{
  "num_hidden_layers": 24,
  "norm": "rmsnorm",
  "rope_fraction": 1.0,
  "optimizer": "muon_variant",
  "warmup_steps": 0,
  "decay_shape": "linear"
}
MLP neurons of a small language model. Each row is named by its layer, matrix (gate and up: input weights; down: output weights) and neuron, and shows model dimensions 160-287. Each number is 500 + 40 x the weight over its row's rms, rounded and kept within 0 to 999. Numbers have three digits each. A neuron's up and down rows have the sign that makes its largest values positive.
After each neuron's rows, "fires on" lists the tokens most often at its 100 highest values on Wikipedia text that the model never trained on.

L8.gate594:491488529455410498580485531526440455480427582506524479434516558510479451531522528486468518447495556536515463569553489545504420447508529559498495561431511480489551452519505582481487488540479508491493497491514513555529495444515506475529528393502453503534492544465535455467586494447440434459512525525568513563497521497614535530489491501511533419445514472502527525442525538431474472554473
L8.up594:509486472441445471502464422530522452477499500539500472513486559562564508524541530528482520487453513550491429516480475545501530522503486555558482499516549459445490464472509516447529478543548529459513561504542492493543526398460566562468456365504432530451474540447475501522500482517423521530527435507483488451481544497524499534488500553584458474482487463516558555433459478533473444525485
L8.down594:474518506516475478529472552467479496501465628397491546500441578510473518545534457569546439495544467497524484453508441523542469450457564543507545480551538503534568427489513480466482515398473524471466573528490427515450497493507500495443433510491502539458493458448468530473566472515410495478476536511417539453582484526547549466453525490527485477446448523505511499486549502450577456573509
fires on: " as", " and", ",", " was", " is", ")"

L8.gate554:457463515507570512525593530501539527570498470550484495520528484489500502455548457479566554495495482444537497480524481543505493458452499502552502567524442567527492576488502469556516519484458495600530507509521454473417553511538523481577499538411512518544572533507510488498553475477529493478490489514586505455516516451560596523498532536465494512524473507500504526489493473580471491521510
L8.up554:508492488489515414506474456514500522527519464500536504483503476409504540491540536477514489446435533444465530470555493563465521458474579515516552517547474517500478467455543548525566454432550636534558474433498493544460532469481528458554525538567535541566536505562481463541522438513466493458566535508509477520491441542538452527540569513465489474485471487454402520558564499508540565542490
L8.down554:528505522526519463547498542535508489452467469487532483439510484506473547514529508511577526504429515539502476528486456539536501508532466497555460480577438477496466468417517451524523456487559553466493423477509486477504489524545464485548449475506527541449557477528546513414476497475554504463522438518515530523502517554569515447544513555468460517402500534499545494563510484572493537495415
fires on: " on", " born", "born", "On"

L15.gate559:524475493489508583436460471491470436464438519412502465501380534486596559447542506482499489471477466473486505430523461504468469536499532490535480463486423511433498548547519468461501484521482500493524578414485565507499498508513538545463506385457504448502542622504521490497565491548499514527500410514523439513518505492486507512531477473495561467529452540493502447474534449517459568497442
L15.up559:467504515466490558540457498526552532511569525515441483485468480528529458514490534516529404461493535570434479454548483543493570423551461510525482531467474479509510517507481435486498502528459495542519563527514506444475504491562557583509473475502426482438514516552472517480471385536600475496475501598509513442488509492567548546559471477502527457531491482435485535392517542478467537479479
L15.down559:491522503497520511521528538489536520493515501495581483483464453560477467506464499511522503461454552592534511470510468520433457488498534500419521396397490567576526541495518545528431539530534544520525499518477466492494500504432504534542459535509508404496426486542523485453537515508476567495511519476453558572473445501476476524543424433467515527522456435491480574516492483493535497474486
fires on: "-", "–", "ú"

L10.gate17:496530483530632469575449496513484488497440456531480382486502543505468453493399517451488489413531532503454444493516515510539495483477548511481513533488487455422462441494509559458548493507513483488596378532524488524519461498510520482487516478530479486507433513481517496486470472556451551518479468455496473425504462505463430486521481489534465517504462469497478523483536500513553526509554
L10.up17:533464505427512524477439464503453443491426485496467489491451490505452501519545498522488559567514460512567501584505529549507527502494480440528421520532499499553517498504454529539534489517483443565447515501511537452446536532511590519516522567570495557502467533499479561495478517515466579487513485508507495496476541506526536457452505483407525540532438510429490527483451437573518503540472
L10.down17:502512442538584453566432530398459469509525496504524450523514493510494510428488491507495454482468521553480449480505619532520532471485525522510520509546529428485465458517469490536463520508498465431498397530522577446558534497439522508567562464464481523517436457447505498553580412495517533490510499475542437387474479518476448481472518510493387474511512475487491522501513456529527446469511
fires on: " born", " located", " just", " based", " lies", " Pld"

L8.gate433:550550494483484449479555508488524431492531458487524506451479519527489500519492479540454471470484466444471473465472531469527488501470480438572534519467484502464408456449531556454548535562556586521452495544507473508499446551528481549538488463467439516522460511502468535413465482484538442492512438484481467485480476464435486444515541463500473525460520455503571503552447566527430487454470
L8.up433:522489534487510432522542521517498502492509503553564558580441486508493403480513446465427510445449500541494556420464455428532521522474539459529432443452434470544526478471542528540549553529505473449548424519521490420517422502490490461496511569412493525516500534443461495502527474515515440477446469571559434436528477428468500529484482446543458497440536566523474531509461470495458517510453
L8.down433:483541504496528465415590493500469498486481465502511531495524612497533484427515509513520496483434467461452508501535510552517494538493464441478510530516536493585501475495420500547547504449502529521480519507487501540488654584500549499465507527508508466498447473517544512556515474474494478498489490552520513550421499506531529496446508488472482564576500533511501537470506515589554524505452
fires on: " By", " In", " by", " year", " in", " since"

L20.gate457:519440558405513501500551453565488631492575501490483500435538521491521472494523474471540481499485490461558510505447505492436460594534506487529477510422447562529540506487492461525552576583499533437521593499516480486481503558538537486495533492530457499510518590513504455525540553469473481475544449471427478536440459604481530499526548497560525498484569492441518493442562472510460506502473
L20.up457:508444474473494530501500564487496516573477468509492458528469470453475524517558538495513479511490467496499477515525517446522469516469539498492427531536584518528437510449567489413462526535478479462479456465540521495491477480459577549429526482587475523481423427492519556476495503416481512513588411535523507488556539581391557537468562512518495517509448498472532478424510466483592513530489
L20.down457:548482468472531576474498496446514550464538458506535470484489462533487501547507475419562507482432481486451476492527452516458537537512508448520478548526595502455535418549508497486598541477506449498497500560483495522522465553553539610436489514483481470475471438518478414364450502445486579511509477553487422553497495498494522512452510537433494505477453523465535441504531450478531521496489
fires on: " |", " the", ",", "\n\n"

L19.gate781:533533466444447505559549603543445552526417554512548472498515514400532465567537491504432442530530399525456430527552520468566445521511548525473505572517477504509538500478493515467471501526512580515543522512474552543430519505486475488520493504509436505543487507421478569573438538488469493499511449458513514531469497445491541475426453457501531480494573553473501561539508487484479483508488
L19.up781:500405476479497457578526439516525489505466516453525447532506492408512520509461551510425510551498465460557504524475526474457524478552434447521524470487544478450612497509491487550566471576536464558467434474517499453526513473528611521501522478572477448522468460506562496490477465477514535547514452527578585475492556475503477478518479496486512519533534515494501439465452484468492475517528
L19.down781:475523499531549456447545425468469543501546470497518554489464574545446546489523514507532564454434518450486535467563418473503542577457496473454464482509510507486506530495530504437535522456519496470421524507579567515471383439519420518432463424500441476465476494444562462508536483474462474535479475472428512559491443455515462545419505500459445482513416589561489473524503454489545545475521
fires on: " and", " as", " |", ","

L2.gate777:490532466512460521462519524447563489474423403529458557467523540536438512508553556480497582547502508486462550497457509506485472591490455509450455546480461551530516495493486506475518520450410513546530513573489547460490497493515520517530525536463522500433522464430474410579575496439486461434529541509490511469467517553460488549489475436495548480386526531507356470494531523424488464456510
L2.up777:509475537514382502503566544473466535509452515472490443557474533554556539552510497449432490536468534515517431471505508454478452475521432447525491444485547517543555511536550490485559509517512502509509554522504528482454440476486475463531492428536494500581497564423479525461438492505528502519483555540556467481530463509515495496476535422509459526513445460517583529489564561456498461446540
L2.down777:486493467494474539528593469505509512519445482419514628470560582501485496503536510518536521538540450488483466512467442513454463521488516445541533549532520444472536499488476490479437426454500549497510540457464528540464513457506585450499500497505501559462460528464560543531500492441488492506556555536469495435462465467565530449536434514461462477562462469507529490452497500532530522447462
fires on: "er", "oo", "aba", "em", "ba"

L8.gate352:451466563460438456466490480537480506539496455460477492486501525498522498475540527563520554437535466493506557527520462499456444467444516496474431531488417492504496466457539527539583458461566524572597521531530384464497571451501558544462476471609487388427506561537463459537488465484459465465538490489523471494519495500486530419421502457447552543481491480447521495580460489501521470522500
L8.up352:422501418487505558524484489466411489506509494378485521471443426527518449471471483545448458536418431473534458524467539500561545477442503399528500484475520558444473437461511456533487589506460472489533566554528435494561569557494441585540489536467522562459426456474465492516541493494526540557560458551492446485483519508499461535578508502553521525442441596514486513496488489556483564512503
L8.down352:501442471479486439524510500466493474472499471565484471505473498494545492514478533502462498474471473472542532495466565515513546454470468502469451538545583517486489472472508490479515510480572426525524500485554425566487525546556404524429462565456400460555539477480410459551501487490508513477515489523551499515563493513558514432579478507511470500469492602522471547523534598519545566552494
fires on: " for", " of", " at", " By", " by", " in"

L8.gate415:565477497525521428520515495474478510482479543471537473436549563509463534514532499519442465483561431456429529484531468495482460439509510431538508463534462508458457431545504504515488440478490467615546480443559504501497485568526510456468476489516497476509499543471442635402494494498519553470502473430505549478560470533524491454458517456482531514493508543486528519545486486530504558492490
L8.up415:471522520516488460418528508466466451568528483479532466485463499472484434508460520487493541495445508437483532488534567495524449522409486445496481453463475481490502441478486439528523502473509579518492489491532541481496491535535483470521528584510591517456470525486481542525528476497533505463537485552521388444454499565511448522464496515485459541419441466517515577560531411513461516547458
L8.down415:511490482461490477475454534592457492504511438496475512460504476494502501514442475484566487404421435479514544406526498563602532544480452506468508525551465539473507473501459494503475456517507524516447448411547568471512480522532442454482504505434526480561538494506523508500453451506602514523481385447516517475520421523553424514492489488469510555490493555490560502516530511523495543464495
fires on: " by", " On", " on", "On", " By"

L8.gate703:505499521440563525503556436531476529540484525524486458458538445474422555500569440463559420534572560569477486447546454554497450535486518426607490525445442534522534525441436580474531552456518506552533397518563465484465500455446495490555478535560591508513615473521530565462431511540584557529471495513474501520495497480487528499516489473449382431488485496499483466550569501488526549560522
L8.up703:474515521539449451446503504511538476503465472492550458433503637543486506553503545513499452517445583585446487545447430509555440537534523517528505527522483534538421496519489564496527508518434480512493501481494523553462494513477497430524433529519535531527432552550533482434505533481528558564501491558464548567557538485420492543524479518462533488532503440476490457478539488479491528430471
L8.down703:481463510463540480488537555492503474488517457519479393485446427539493531392556567529423459540531468543553496488535431470506434493484544472491493569463458513575455538447508479519579417490540550454442472474494497499438456445524488525520455486473514449475552500557545460410502475438483527538486510516547487580373512550551524511473505551479513507487509453528456510462489552512501518480521
fires on: " |"

L8.gate361:478507544488537531623579468548489481445535512493546463522494445385487518457495440485486508512525504461521492471498496444474453447442587477561513568419485479491454511442516474497508541534560515480529532446556372483491485461504532477547578505528503504542478503526541576535549573557433496528497476478576570495416461488548517491479487577469510495500548517464455474526525492486522490492556
L8.up361:520433493530482523448463546568537468481452471500486524459453519487512493579512494498567492571541599544479525507495506493487559508471556438484478519557518477584450544513452500535491503432404456533488456504506467435551500519543506570468473417499501530497486511564472522416466508451438499509495502415549480476492554511412535529491492511467527510509500452546493453467541451481459423474491
L8.down361:536539522461542509468553546510492479531555512562482481535495497471564449491472425508482503567479460503562533447482484474514554462447508505566543491496552525461477571497492468470438547507554508481510491513487503429540459438544502487505484442591524538421487435562442545501481508516456460610526508475474546537455529522527541605432491481504504467497480463473503512489507559464478486471528
fires on: " |", "\n\n", "\n"

L8.gate112:519493488525456540518423439528508490533476449475467493525572492489467537519472510478541514530527449512588480551553432522489450511522591482520544503479443434486502499450466477472466433412530493460529423486510479486459514450548457429498518501535525431511467508508519511503468479562524518510453463500484544486516506520485494530528482479467492545467477558497489390423499459586537471406419
L8.up112:430491496534486452543494461473456444476528531546500404494458502529507463458453521499443497461447557543574511518475474483571494464501546557532488480444523456507482458468425464456494494434550496402493454504435433514506517556511469522442546462470570453468537529497524458467548543448453523451584432500505509518527509574493451508548529500553460480521440516455472510481495460577538494488559
L8.down112:497503480490464470584530502438533483417518530477510529480527522535423457530461503541510543516405493400484501530537559521501499488502450500560520453499459428526501490485508572514509448451452519469388493465473460492528488467503498519544548543479511486449485493454503499475527533484459518456574516531549609457517530492493454513519529491444494459452427532591479520528521485537518529470473
fires on: " inter", " Inter", " Trans", " aut"

L9.gate499:453520513547525588562518566539485454625538460477471541514547565517511524491541499536546450442564566528548529508493515514492459518474486514497472468478493545521540558436470496475470469437478496465433453554501481531520510422496439584531500459507501428523503436538490555502446458457545498513442516541492533505503534523509515527454485499547539492558507478518505435504472518491452509481497
L9.up499:494517508570454567469537425465511469580545483503495566482500588557540453509472465555537474464556487541473382436478558441535520480562501515479420482486465473486442509413467470475476557472440542418539473494478476433552486492504546533541564476479423438390540512491454560434521471458487480524539456506463512549534544535399463514473520487522474538469498491516525559521495492503502460491517
L9.down499:565537489400518502425538469487469415538475434536464563476518535475581481466447511498472477489520500487491493527470552504445455482484518568549511476521421451515481483511482423537581488544455555482430467477488425508582497447488435531527609538543577466457483514482522459529497510466507477438508482508546497455547515518526482529557524490490436528496411518502548476541512480593540515519461
fires on: " inter", " Inter", "d"

L20.gate57:489515500492521408465547480497436527451437467505490483491473500479585525523490495502465560526485474490539451504436497457555492552482464437566483492451546477465590526563565558507477566530438540496537596495548477474478495503481496570510498406472516535485492495471448459534433479468481497530482462573475498528499491520530511527531509484469543527562513513479464420538564512530513591453486
L20.up57:541511404424483602565488517558505456546513569496484524627534560479510450495539431448483522499440499518413465498490483501444526429422529542451511482525463497467516504455447485506438488492469464481485499520513481498460502587502512507499465459540516505441539470496502570469452429491524508558463478530492524457474465520538471487480444503454520488489459495487511570454468466507517432560581
L20.down57:548560523507464418472470518417499529509540468463458446495547441500498499480506507492465450524457477505507518531566472545468512496444553482494476593453528539479450495563494503405494513564475589465525507494477415544471391572510467456473503448535485501501525549490449461543516429421491515545515435472537440475448470513502480465434518536521545422447497488520556560475555450520529490510414
fires on: "-"